{"d_mlp": 768, "vocab_size": 4096, "activation": "swiglu", "norm": "layernorm", "norm_place": "pre", "positions": "alibi", "bias": "none", "parallel_block": false, "init_std_qkv": 0.0233, "init_std_up": 0.0233, "lr_mult_o": 2.0, "batch_tokens": 16384, "train_tokens": 162500000, "steps": 9919, "dataset": "wikipedia_en"}
MLP neurons of a small language model. Each row is named by its layer, matrix (gate and up: input weights; down: output weights) and neuron, and shows model dimensions 16-143. Each number is 500 + 40 x the weight over its row's rms, rounded and kept within 0 to 999. Numbers have three digits each. A neuron's up and down rows have the sign that makes its largest values positive.
Before each neuron's rows, "fires on" lists the tokens most often at its 100 highest values on Wikipedia text that the model never trained on; "fires in" lists the words (lower case) most often at its 100 highest values on Wikipedia text that the model never trained on.

fires on: "that ", "same ", "any ", "one ", "this "
fires in: "that", "same", "any", "each", "this", "one"
L7.gate720:576517478536514512515474467491540535464474445500598479529392512535526485565480532539540474436526492487567539514520531506473512435410552425474460515455536471491489487567501506473542461521532434470534488498474459431480495514455494513488518487503521483482477523556503488475544495491574508482528458407485517497495474485465484558440562543399431467468503503476571520546534411477512511501491
L7.up720:475451473478478505447433456510587524508504534535496556501488511472485612485491509516525431483501493555521554543541498517543557537499466440545450479493478519513535546483478525534466423462557487471556486511513482527497510486459521584528516522501452509423460473489647515435538483559561554517542539430484494491505535477502450443530496444512472530472534464531529492496448558469496407508511
L7.down720:550526472589469524483500537496551563534514486546478484471460508451498544498579552491529448472527462510461518467493516503455430444470516412536518579444482509492489408450513540550541430503447443542477502447535511514466486529490554535514485465576457500523453496454491453510505569473562476492462468473521533523556473495456567524508559415579479506527498492451520489451498493541504475509496

fires on: "school ", "School ", "deg", "school", "educ", "ome"
fires in: "school", "education", "degree", "college", "home", "graduated"
L5.gate111:563573536537499479468467428480501499446489473453456502447407523512489484500531507475466448449455508546490490515603477523526376461494585512506484515497513511531458530381557491532502519460522577432509484471513517552456493502529528458507501530471527509508557518520523512529477465491524538546521562474488535512449494505442479423487510532394539526465466418536507526530541550542454523540491
L5.up111:478523463520589488523458518488499530539513508473485513491489520469398451420498511562404527506537491507448513464573534583467496577498442499522503543515490441515476530517526483535515518475430508490513472523432481471443496494520505552536472478491501495515523509593579512420460496477542444514490536539505439464439523554501447492509521544537546523464472488526517548520544569548543506409551
L5.down111:527536496478553494571515494501468533570530489523544528583570492519458548496539527501481555534482532548497503443453443500519516480525435556458421463508509471496467487482461409480453483463467545457553541515482506493468489483491539446549498425511483464499504568515570530524556504513490503442445501472437487484592506549477440510490571508540497509482555484494516473532488476483505514450517

fires on: "for ", "of ", "than "
fires in: "for", "of", "than"
L4.gate717:531549464500516531500503480599500554502433525543503535484512482460511467443465454464482476469491509482447492488486465494537556546569491480483505477476461496476518536483395555538552486460468426514528553517483500489521510544510459525428415527486448472527491541490538571592515415537481524500462464479476513442450444531445585448518441511535456503482452479535413557500431499483470606469465
L4.up717:526513512474508517522413463488590529468479419480507504415539458466548504500476452512438491543470438560501471500438481549472492543489473438447423463482502489477472442476544516462515403536468490510502525442464507540447491482483463468471502505454517486506515590512510511514555506473468451489459532461510533456500507483467524479526494499522437456482484527461532502585546501530443475495438
L4.down717:520441465491530497550534489552458498513514466519486473482514498437510505533492530509553426460469507447567488391525513435479501484540449457467519552477560508586446411517563433424482485516444485453434541536519529511452482463502501555505512539544494572420539493589551387513519495467421540534496401421515506471468479529484473492495508511555483560477560530501484568499527558459551498514445

fires on: "one ", "two ", "three ", "four ", "several ", "any "
fires in: "one", "two", "three", "four", "several", "any"
L4.gate81:480538474576525453569455433492482509464456461541509480480524590463576448527550544520556478472470422426537604464491467513510557566509455462501458453437451537382534436479541568447475495520510550510465470554496463438500497511475499453562460449510420477512522495496477469519542519473537437520518465434531530478424501530521519475493501544491492507449451544544504533503491476557512528486472
L4.up81:485523532469509470505507441491486491478537465505478517563551486461515526484555512486460589452465535545521544506474515473481454548427516532511481535522504408536563537484463589533460432499574568576467399535444544465458425481521501539593529516498470471478483472518514479470506435491486547523500527537482575507523447485474481481467451467463456503517508472447499546494537499450488525473518
L4.down81:466465562525445469516474478542565540509482486522533530527487495578454499493483516511513445503449480513440507502518604551562551519448487472507524468504530457495535556466535554494440520526533516524447507457485517536507439528530517488514476502529490434522502486535526444521529554445551520503599539450480522482558476520508530514472555401511468497549504448510550500510452439512522504478535

fires on: "would ", "has ", "he ", "will ", "He "
fires in: "would", "has", "he", "will", "she"
L5.gate492:469489505568502507519549481497529491461400458486576491592486524519513458494479575597534501471512571518525514504447501468451524495561488464549554440527477506483527494471480469477485453473486512515435459510505536544408492502471482477489482422513499517540440490525473446469498548496500482422494569491480591568487452480476436525455443462455490581551507448556478524461473516437424484506545
L5.up492:528490502544460528516442554537453537555454514549546478461556467551428475486482500432530524490480505501509489498503417422492516409506430536462545473547524483536503555453520492554517514579461507474503569529519485474510471489512478551489418575480484502537596530509540515535495526515435539498536482496519509494505533597445484471479527562449559520483430559509541533597545506459548483517503
L5.down492:486536537470509476514504514463506447516553498480528475453556513520458512516489544518543488509471546476575502466502447488514509502569529527509530485521487407487565443480508545424482478494505530435473532516513479481588516615507488539492517526523471446486463509505514481547513545464519499439529490490480434506521383554458509456462555550543489486542515528427471512518469599443469543442428

fires on: "both ", "onze ", "aged ", "either ", "Succeeded "
fires in: "both", "bronze", "aged", "either", "succeeded"
L3.gate577:544519501516441445525520469481521430526446494459599441539506519401575437520458487537566495494494618590571487523588512499472535510557532534547460488479444496468487487473509548518438453516511467501524471487465471528529505515548426493490500454529475523482479477519493419467433491481405454512507449512447503528491541504559476517498484519478503525496575432529485498551492460484569559535518
L3.up577:492507578512518482490555505449542490525483516467486508473494525484474545570510484508506464491496641510490527498507534538539523553552483501430502467461456546411594487574493487542397494517467462460499514561482394526472485463524426536478571498575457494470501473537456530476509525541460448496459485493485510512516506407450459545468449527447541532442524508514466508426463504484571467437429
L3.down577:495476516465544430506476533426521496601526534493559506539495548463529512468426534511472493518472523474479459512528460508441519488479499455503462483584527548490506430468507510506543434513491513403438470519555516494466543492508495507500513495478477537557516533547434489521477465511549545485503542510481534482524482514546486397444454489499446505526500465545463522509385447477520485535392

fires on: "would ", "to ", "can ", "may ", "ot ", "not "
fires in: "would", "to", "can", "may", "cannot", "not"
L11.gate583:457415484448466451546444503522477504465463537436551503553556500450452495537489502521575482476540531538460535500485588471523442552468424502614520510439533478537531499469503439525490481528500484523573396568448492479506476464501529542494492562532533443503485489448462511567402509493434466473500535498555448522533397555545526520451522507476534451463504479469529503492520492487535545488508
L11.up583:549429537557555510469577516424413511525463493473505507518560533503463493557470492466538498521510519467548510512451595470560425491490470475496453466569525539523486481503518484456495537511483483487564540529450523540599484564525481464541449489565507506506537534524441466547542557517501457559575519463480473500458519507533466500532483517451560419490516452481492459452451481497530404517487
L11.down583:519489511528443542562506484482478528440479549447574541510478536505426435520515504448539458430493545500577508572453500486492434507457448446504511434529450493513474496458494548491487484495484537535526442539526521483469430571486501617460479545624496519540504469499516539528477540548517571497519507467498480503537458483520441479518493526479532462513524497524481499537545477567529531517469

fires on: "s ", "for ", "deg", "mp"
fires in: "s", "for", "degree", "prime"
L2.gate389:469520528459519507482464489469520549494440485585511515488534438446411463523574561534449562461458534486464489519524505509508483525495474482507542494501571531497508449453583472478472441410521581462470603462426535514536513438430509515488458513493421481565501511470518454469567480507498459497409576468477507457523497518444452508491538521542490501516519467398517559486552537550451501410476
L2.up389:491494505545566432539501416427501522553509456535447529571511445517471481508449537502489469456437483514493485600530454477507519471517524419500440531426447512496458478485530498549472491519540467437521513474471514482506434440525486554419479435461471525496496539547388462509536504417533485548417482436462532524586508513485435552547539514492502510522448429499471460555533522480565494452441
L2.down389:492541512548509587482502481490506517494440525536500487543426487483429447582449519512474464468488480472530499533550531511514460483457583517483521469459492502473482503491471540500455497508483519510464521436589454502476461587473463527414474557506524470525524472497483408573510506467549534528536469514577471490455542578591454502457447563471450546515530484538479530540548537497586433476513

fires on: "is ", "are ", "has "
fires in: "is", "are", "has", "its"
L6.gate461:528496409541514543471536411547527508481558579488607494548539535520536411487567472461546478502472444541483471493534514521503515482520483390505498530541547525494524513488461514527456537520540506518581561499554510612461502503519468499452454561485499470524530468483483570447475570439502505465510493495558523496517553513484559521453589535466506512481591532473514477445484471512490473490512
L6.up461:490485449401465508521481498462546514432513583543553505513458479537529444460524519576460509464452484505427457528492468478481480553501531501477497471481548568527501527526462521543554454505554541484540456535534467543461494574497516451488506498501503523581521507522535444454496504578487526533498506509432524478462521549498474554553490486528522480526552433480529439456478537513523516431556
L6.down461:456567571558478528492513454445558512501418530539545463467511504506513443476540433480547487561511524440538467528491539482533519501448487520465508516538542414443453448567454489466489475563545525505494519538536454591491454521511529517432471480474529514448468496572426495552563499584501549543563485554482462519483542510492422462536482438511463568485551539442518541416471498465487451507482

fires on: "as ", "when ", "before ", "after ", "by ", "under "
fires in: "as", "when", "before", "after", "by", "under"
L5.gate573:480456485521596540448443523493510436465529495510517489466460505639511497494495575497594543431457490500474549499495458516471536530539482528536503477532523508447507546516475528442476482505538515498473479476478496454554394516513544568502461480438439439487539508465515545567529546437466477519511472446472508502499489467521475491522489501468446458421541457455463514605565534513455526468451
L5.up573:460483537525507499444451541519567508507445463507463502459526478564521568539519539455574507448559483509465539492496538474476489517478541499517513535461518471471537549531471497492500477503516582521523388463529466442499449525445474546495424500491427484523456508471514524499533502463579509564519462462494527551516472491488409506519452455468562496435518463526388586499479470614503553438508
L5.down573:519453481574514382496532554447548592461489519507473542500536592533477578549495579550487488460547495503566467525485410534572484507480487444470507451484480475467503514511465487444546487461518573424517450490465483563537577516495525547499520475472521538511453508503479489457521521499507448443537459486472558501536496604490521429494457532464494437528483493434429485503399468500475464506445

fires on: "to ", "stitu", "vic", "of ", "tiv"
fires in: "to", "of", "institute", "victory", "institution", "services"
L2.gate743:472494483481505498507457407467449538538466543503558570475565527526477518493443412445493434463529483465476564424504539453430503464483469470522491488474490542561575504469490495516434489503480511446568578530504504503428535520488526523499512432496474499465469439466485537484506510536483482521528476431535464497573508532508514522445511429600495477481537520463448479504476505436538544538498
L2.up743:399468470538452603419521477531493448539513559497530511451509512516419505553512482485574409521570464512518540468479491536546419455588470489468481501542422456499495465407504471520487466511449526501511485435535499551440514482531483474536432481534499511451508475466452534470464546475461506471492537516475549471506528593443499437465510488520481437550470528491555475490476554485474539532485
L2.down743:430537428461468524476510569487492475490515548465546569404487537498496482522522502534491532553527519502494494482461555465430524480447512468491536559482536503548520446438499554438536471501485393515505479463495468551477517502569478531567489495512503460561538481494417486473547522463491465559518571518448473518492507516505474495476431526526565502485451438503529487481532499545453556559530

fires on: "can ", "to ", "joined ", "may ", "of "
fires in: "can", "to", "may", "joined", "of", "income"
L4.gate296:480499484560574520478480475418503409518504516474547568491524553504517500599521457580515535553487496465523540513509568531542551516475465506595477497477433443498553511490470448526514434490496534450554526512428511537415535570512473483489464495484540548429518562551535510498486484531470441471518562490555434509549462526525433554503519440549487531495494526510460487474510501501457545482501
L4.up296:529530441459544502513462475493511484537414497496545531498555477514496490537535502494436438543487492412540507525498555430497535331530425463518498561533531493468460497457538466581515533496501506486498533555558451587499491490549515466480510497438498498516509510560558451512516514523518476480524580543502474549487560589577523543519473568511455430519526515483530490476449480404549531528471
L4.down296:505429501509436518487483504446463462423481538467464517610483458481564486502561457450528530502480573488519435485465497434422500518448454490543514531472460524552533455559481538433501489529492500547445495524552476527494498545488521549502530554540525510461526482463463535446476462538494462538511469565508523535459388463449427498493428511544503553498533394486587488473511461525507498449467

fires on: "she ", "following ", "same ", "he ", "that ", "it "
fires in: "she", "following", "same", "he", "that", "company"
L6.gate443:450512485503524498521470472456496525509532479405511573480530466535472554534512483547543422493508474495494469497517509452474456531457510468462547475510578561406507604543426509591531445521455515459511492472542444484462498465553528534485496516503475531456490501485514458449492453442506548496559511542478439546465582474502471592484572511481451544554516530491466513477546375482486468438492
L6.up443:525505459527508462515495482503547504516418488537430504574493509513520623516506568496514493513518441517457535455439517485503447441501467462487500486536509501530494525540505450474456464518517532457541487539522478471475540473556505522477514510442497480450491459547530564455374570477480574506511511576427521521473508516492483491419561421527498524506552418489497475496560427474547513482539
L6.down443:412498494455511528525560511534506427491548484513477497476555518489523446542548568536500479468391615454530535545500526489496562545472483517491565529492464406516498429507497510422519577568489569464469466500519514511486489532440474492515519529512479515510499542458521476479554502461479455454468486514525448466533529528470463503408562518553490541458516453482558467496481554507441417504529

fires on: "was ", "is ", "hold ", "has "
fires in: "was", "is", "hold", "has"
L4.gate108:527477450566534482536523499451504545558504456526506487448494463500503501490542488484481497566478496454574514502500483467470504495577480577409508505470529487544479539478455464504540488501606517462482484526442468509451389492482488480569466523505491584543557503522496459537524411493489459506520551495525528576522523398519477529539512598554509467446504516523496512485449569470454572447497
L4.up108:458480473462503569498523475439510507504480494479542461441492458493436462468504491547513538509489432418592458525452529436469475494445527532496517492480532441559477449490460462510477467478499435494473486501421500506472478538466561470459499548469448538508601532511479442507518456523511447508507469530415474538476463468577424576570488537487513471479530476483464554551412559472557539416514
L4.down108:500489506460458439545485451549539451467528443551537430518459535518398520535489476580508572499459586465545410529509513418470483504448485424418538453511482471472500516574437503527494525457450563469493547549519426538488485533534543526499554458438471505545496515573584490523496426503511527490465424495486553454502584452530540497460484490482534493441497522462553487491442526538504520426508

fires on: "both ", "such ", "same ", "between ", "next ", "either "
fires in: "both", "such", "same", "between", "next", "either"
L3.gate304:450495516498538527537522530494530538543528535533560388494528472497512535502484488540507453488519542494443442533488468475499483473475463496537566427530498488452561474560462543556471444540463460497477528538539470447469526505527388496526536487493517527423456499486528510451528479498448526583519425521469527572479505554487490466533510449455493585479566487531525474593465469489528417475479
L3.up304:455461534469523446483482512479509524576449490503535501500504465411501514477493496486586439513548577475589485558510499443542541493539554517514516554590506545499523564537508498490488478439527475541491553497526488513529504513518476491537519434601420455499505528499519508470488467488484467488524450478534458535520494584507419497427474493546478542499467539584475456484536454496478522485551
L3.down304:563508557530537447476449556507520514530476529525524537561514495468524482497508544519494450523454480483523428489480496569530511497432523460533500532608520545466488525522441590498542443524472451467507461537529499440482475470507454543509471501476455488489539523531518525513478472498583486430597510417523519490593525516457471458495459470501453561558486570527611468445488463523491518544456

fires on: "by ", "By ", "of "
fires in: "by", "of"
L2.gate18:469525446534480540503546484513472442452520507524481479475533410427493484441470497421525548445450499465472547485435493496516490468458476469479456470498456500536568605505524561529530548486487463470509481446488588533468513585447480556531501488431582455460532434455514528508585493522470554461486528455482546472480477454497522445573537487508474532458562477511472521551457470426531528513419
L2.up18:488496478501494562490485495533548541404554500509530456518543554447535528515502457477385499535468587502453517458457544462472509522507478454539556486530500482522529505528525539453461451558495628492509422516561505507507538495504515571434507521477511586449569542457521485535512491439499460494516528452522487439478489456452497514532531496461505441450443545493516515568486436521494497403503
L2.down18:542509494493516488490554547563432536502501473534518503505430556553473504479540514537402485514518572441496511442554465453545477479519495487501520511531511477477523511445502523421494501529464517523410512523521430495503506506523571485449516553501486528512536567459576486469574518427440453538476528479566478527526517552536452419516486483494503500459412528495527510469470472516498480495514

fires on: "was ", "were ", "has ", "had "
fires in: "was", "were", "has", "had"
L3.gate665:493505438586524397485529466506476537470588513552500444485504539476490544487526516459550580499489557584533484546490524471451576507521505540455556515565525440533491467491501553487505461449563462461540498537467382480588508494509539463519553440482495451578482533566455582467560550499500536499489525515522429472520456498482506530532463542517519578524474507476450491412471450441537540472570
L3.up665:519528519494539495494505495493467500507483487479450516497501504518519577441464551548484527498440523564583546502446481435487462427487509458506535490465523478518476462549452551392494533472536520473520457488456483556558443452489546540523581549446472461550524486544498455473453573539508591497514530501505555575505471444517534503521462462582523506510405512537420641483438501462517521484483
L3.down665:468495468537520552578544567488499465536438518525559453504538489486463472496523474442534474526535463504510493501471510525467443530416562439456495468500475477541533471528542459470619504553443497552581409545459570548536471478522555409483524455452540477643507547444461445494507444496477500484486494529498529493525501478572499524531461467475538515455559549475466521484486464556431469486508

fires on: "school ", "born ", "School ", "ale ", "th ", "College "
fires in: "school", "born", "college", "house", "interest", "classroom"
L2.gate476:470494490489478537544467470530493556465503497435509534443523471549503502481543526429466516463472430511413485549565497448496519493474437522516454516513488477507545492548433465512478456472477437521516461541506502541463510480467551447510501504478506455478524396566486492484537503453550465556499536496449478474489487497487486440486522442481429521468567492488460468517423518525502537463578
L2.up476:521543500501464567564419480447513550576532520445458466527483454539490501465511428510554498430551478451414519551596408470543447455496438479505471561507499449529546516525519550503427484493500573493445483490506483511405560466479494543488476511448493498486462508565515516431533422467509492542532561592482457417514495480506487529532515521449489509472503486504517494467463431552537536479526
L2.down476:519457569523492483530486484461515554520619472423484504470418517500538495498560469486473505477553508472443488502501527503476493535529498489497485479476560451541474474540553542444457572509538510538496501522527566557450513485461518530581560462435508526465532519499477542465463538530467530495431525625409446481420528516529463528511556459492490531522579481517502369437527503493531500455480

fires on: "would ", "can ", "may ", "will ", "could "
fires in: "would", "can", "may", "will", "could"
L4.gate231:536499471443513513500535534486492520503414484449500527506483525578544474534497482419497478444604506448531458531531505507466542500464504510568471522531499504473525556515376471563428464528579537516588518565499463521473483578484562502444484522495447451516535451482467467492467506476484493531509548495458463418408476529531566508453508525461495495456472459479558528438511436515551530458485
L4.up231:537504433491449460490505536494483559540503482482495490548568461514472473427461468433517504513446527495490461465450461478435426487469551496523501454545572481532486479462465465503492519531477410500569454551521505462503496510561509445468535485525559435471483474508499495502539517511437542577478529506503482500498466581457523510491512451443453557546523497461463518464437474476487553501492
L4.down231:480417527608494472591480484455495518485456548481525506556582545544421488533494460443502456520449597419525525443496510505488433480501419488538494479530538493453481550404515433494444509532469460526467484556568545473507505526531567538455536523507471466536497493503505559529489526560432472539546555547476439598511469438462545521524518496507505519513543510485495528504437516530457462495467

fires on: "at ", "under ", "of ", "to ", "5 "
fires in: "at", "under", "of", "to"
L4.gate523:521564491493467514456503472490477569521482547426584412432567549513470525603563397485520418485525462464487435471506525479557498447503532486495540503472486470515526408472492512453474508501476545489505453597518489475501532532504543539487492484427451498546469479522425522480524503496523510529472497502541509458510515452519513506491527469471463521452508476478447411494479524411498521581483
L4.up523:466469482469597503494488518568484528476495450463496457508484468520494511525480417466574490461467537522492512465565491514462474446517554431541492498463457504495529527435509534538521531488511618526465505515487493475457439479540542504508497538483580375547570524499462566456530491485491477517417542508509499434527536499507469465575482547508502484491504515554501542508467428504517482551493
L4.down523:388483515473550531500512570483489474499499525471497507509571499511483485503508464578473564477523524438431533480528434477495454453550452508536475523476481488488561473431523509505521499501549467462508486461531549497502509441558470498505450508448492520526465487519450489491533524566549489546449527597475515570428459526549516485528541470382542519479508467512532473480558495561435519388449

fires on: "only ", "be ", "resul", "contr", "each ", "following "
fires in: "only", "be", "each", "following", "contract", "results"
L2.gate341:431566525525505547479555518551435508519546498485463501488517484430594449467537522580531533425458495453545512544542528581505456428462489534481536486486445408466470478507545550475556541468504519502540518483481567537519495400417497500525486547478451485529552528459434467506494406467444501505460487504484505516475505500485466494520467468485483520542462486493506445509494483486530568485448
L2.up341:478511531571439525501536489552378519522479433489500450470534498482473502446452523583510383458517429443582505462483502524503523490596558494543460422445464519482502569516534537474542513458470500450519519563457497568517455484519523492481468477465501553498437503523538474491531459524505433596523478488428529555522539529470577565507489493493440530513517506472483497523517455546530571449481
L2.down341:468489477493512427510476538542499513565485516581549558467518461560509495547411473428514469528505540495478461562493469521503518497539594466553483532493518538476492491472502481452502541496483435459531479530466525565538476479486479494555570435529483470523492481466515465520487475538531466461466564415434455509529524530505571453431445474416585480510446562480507457493535518497583504485505

fires on: "would ", "did ", "announced ", "provid", "not ", "began "
fires in: "would", "did", "announced", "provide", "not", "began"
L4.gate130:463502505463512445524502564504402495514529530481477494495524447442445478524474488453459487431513536466497519471547463480560469475517534564481518535477441481478511538439472445514523480455433539499528462574507503506547507483435506545489465471477513492442477591552514477583516515538566492513528493502583504507573564515506512484520480481397450459487533509461434514467442530561493594469522
L4.up130:543483482535521540517509507496533511502467558512486541499546498574469460518518485538555525539564479483536541495460484558483462591484527531547445463537487497477436529477525533561452536561486593516512457524528467500490533513514472464575492542519522518476549514555443504403417474462428529522557515428493447536573531568517509468504561538504477462461528558447508497496429468485493489442532
L4.down130:462518506524509477490520519478581547462508485446498508486465552465527549487493452512541503529522488546525425374521517486449512503436396523529498534529582530536580475544541417427502538522579495501469522471483519481492587449480441522561493501457443478498475487521501465453477482504498491489421489559436484428434488536428565523479437517521476493562522577461524504496559485519571524551449

fires on: "did ", "would ", "may ", "to ", "can ", "could "
fires in: "did", "would", "may", "to", "can", "could"
L5.gate129:550497535570480517526511414535485496486522488496511481467602451486517539546480530473599531529554529471536471445484553458461503504501493541539471512466493407505435478486460427500522558587480556425580470585526541528506461506478547492501479537585460462514521483589502523501491492498543511492514448555456455495532487518499539498503511550433534560464496550589506458463497401470517475527473
L5.up129:493544449487496458531559544463538469529463488481504487575558477569522397480558459534526497454586498469497472559532455576543493463514485490476392424463545526539443553408512559464460505514516456493532506523429484495469588519445529494545472527486506417500499526541546466550455538488516438542499505460577469525501530500503582577491492516501507486538496506451546525552494527486486532497478
L5.down129:554437489499489528554503434438418483553479540478491507450544499465500518580481430439525433515528569461506500461437485459493495539441484514503573518534559436506495529517456517462524454490523513495527469560451496503499461542561585573478585528522565486487531450432519534506510415552477551479551499548465474548522487472529497438474518520480486438526521473514495469479575472463458491490485

fires on: "by ", "since ", "until ", "when ", "as ", "Since "
fires in: "since", "until", "when", "by", "as"
L4.gate279:605498418400509486492448587522535493538532489503484547508480502536449546425513512536527390485505489500486556531429512505537533476506451462567529527475496515492483552474453502508532455524521502475497466507469494423499483485523486500479487549436467443473541537454454530482455496496487581458515516415542498512513492519442417596517501508488433500443502487521541558529472524419462507495524
L4.up279:453441501505473486517451563536537520490490470554500509471449459502565543483534493518484477549490467489626481534465515517437503572602545568511494525450505502557560553532503506506524502467547484514458430471465530490463441498552494564529478513520490527507492496582499517525446482424511497460494500500508519522519460459470478507513516518514495468478476515483476492462568498462533503518525
L4.down279:542543470426494483515557530441480457525432551574405567499530526462487558562604483469537526554490469499452506545518543505528478495533507452490490504467547535465503525530450491495492490482425501471518430538505489478508508442463452475516478513549459562557508495508533546490556508513502420532495485488543500518450577491552510484491523409518462481505498522571499438512507513522539425447459

fires on: "and ", "until ", "before ", "or ", "when ", "after "
fires in: "and", "until", "before", "when", "after"
L4.gate388:527438433485516539448462502508484529486571486535501486522528498531449577433488509539510533503490541557528534494484512582504523534446482539486514552443522473485503482511521541406582495528542555529508494519538453542472524458438566494498517494449520506419547566500464531443448448564463443453516459481463508486506470493453552459509538406553444544477463528414468524527504490506498552482472
L4.up388:497515528506501469525443520517457600482574429519422562499534404479554517516476504467534560448487568531535472458507471515481545525579411502499509536500526547483520547491530586511567494499502532475465540494538481465470452492506461528477517447544489517537465464454505451492527487448486536470511475518532465490452544422474439504479555428549480455428506513463437542506563466488511480515443
L4.down388:502487477524410458500487490424579494584426558542505524547428559500466496511511479490488519517479523500513549474518481513499514501489497496506546572508544448529484489546479484347523476565427456514504467570463497455534495505586505532504506485484465530537565450453559471513499533514514496506524590541495484513468556527420471486511515506571486567473509568546472426457463507517476470490487

fires on: "is ", "es ", "e ", "are ", "place "
fires in: "is", "provide", "are"
L2.gate585:420473507481455450456396526494532493564481497589476450479477475477489425519509495369478466517499506510508512450543504486498512470517481498539493438504516471463527503526450528598490474501439526491538435571443519539494517540478541541487475441423518480552513487424524444466489507559508517441505532513497520553520509422503533478495606470471564571477489456477531498473446449506455491461452
L2.up585:481556493533500527526450520518499446417532459555512480414449427485431431511514469452434461439439493490444460510536444504493573510462487520432560567500516537509534549463507513558476488448460529494573513502514478566494470530508505545492466475466573485489570502454492510449513521553569560480501503458467528519440421512456505407510548522467518581468525467520548485506492541462422500502501
L2.down585:479469554511420456479473511462499478500482475603554446581474479587465415497548484544499528492476490517534509490482500485466483471559454505479520466591506520470510503491466503472415480511466463466448542558468489528470456508515559470490487484523482517537583467523512445508503512524490546576510494541596533574439503473517515544514515437528482510501526457497419499481432483494467477405542

fires on: "between ", "both ", "ately ", "either ", "erous "
fires in: "between", "both", "approximately", "either", "numerous"
L2.gate165:514541530502462535548496491519526486516495575493544507464563507375580477453462511509592440474501569521439520487522510448513509464578476518515534477509457558492437523480504455476409496525534537505467544486440507480541472498544589503512506583574520479477501443470555564466540515493488508488561470428489518455530514469501476508395483499480492486470510533527527447494457491483494540495479
L2.up165:424541487444481484470478524498502542420565587564521487516539500504573562483472506515567467465449486523503486488529556476491545565576528462480516497533456526486506618432467506528428465497527472516465505460509449472515521397498465524499481456544468482508484472481428424391494483416532488500518507451484425475515499487501413531482454506488537536477486524528557423530521484500503539467533
L2.down165:461485517471528504513479517499547488508510526498576422535561455440504480491463583482519423481436469515528455450475574517483496518555462504528528479493508537538553473505559500493480506508527498468398514495420551472551475473573522566469535474563489528489564503533464539420513487413539543477533486445543460494464509545533466446521443458527583494501489547557523534560481470496408500481548

fires on: "in ", "1 ", "Athle", "2 "
fires in: "in", "1", "2", "athletics"
L5.gate292:469544446499537526495557404505525532521488485450536489515459500480475547509433510579473570525483527543450491436487474453505469543513508547463593432508521480466547585450458528470464406485530510498554525530535446492559526498503424486512508478534480428511435513472498561471493436570555558488404457532494503495508502515476429431472529507510426458499500565518530560526404468504511499555503
L5.up292:450497554490524466487465501550552499503530508470478470489490520472496471558438502446484463499486499477512504520470514518581529499446517472489489511423544551559459447502514492552495442401505502528539523471448439539500484482479384460520478515520463506561504437531520574436548542519501525514488444540505542537513471498510482532505512541620499505460473561539469603478504499455513535500479
L5.down292:534469482491490538499509488523494547527415502455426528482515554473513451529485502492533564477494445543483428468494492491435478518449500448579572490489511484549527574554514538460502507558465520507471508523447436442526462542538530455463470483513467477562519519458532594381521485474451415546525640467473452467525480529537580443446457461498564463509519566447554523448499482469511517534491

fires on: "of ", "until ", "to ", "before ", "for ", "on "
fires in: "of", "until", "to", "before", "for", "from"
L2.gate98:537552446488583486547525497524495514528413490502565582479546502571543427509540447470528453437539518491463525431570546486552481426508480527459440428544560483540512519501544503513457489483518548425543464549559457477448476507552488500513502484465521497498509489555525489556537430525429408528539492482512405490527535531564557506536458538514468445499576501462504551484476424502537510473476
L2.up98:527500576337536450508465472516473540479465502477549537532546529498485487475567454558520496473491562441564497504521470584522459548536573460502484433460530556524475509511541465494425501427441628525519482559526423531462522484480613517526460508490552477519510475544490523536480504496523508507495473483455555539468518525510547502527454533589469457457492498520479517455487482483458507504512
L2.down98:441546473509489410452546560549476470483533524505465467508486480530452456518501508487436545568522490490531490540521478485506462532482454525488557486552521518459502561516503557479428539535472511475552505506535583496600493412457493510415586506547455538596469501523474541484507502537505466483528470550505467516553531449540509546550526568546498544491495443515494506569476563499527475545531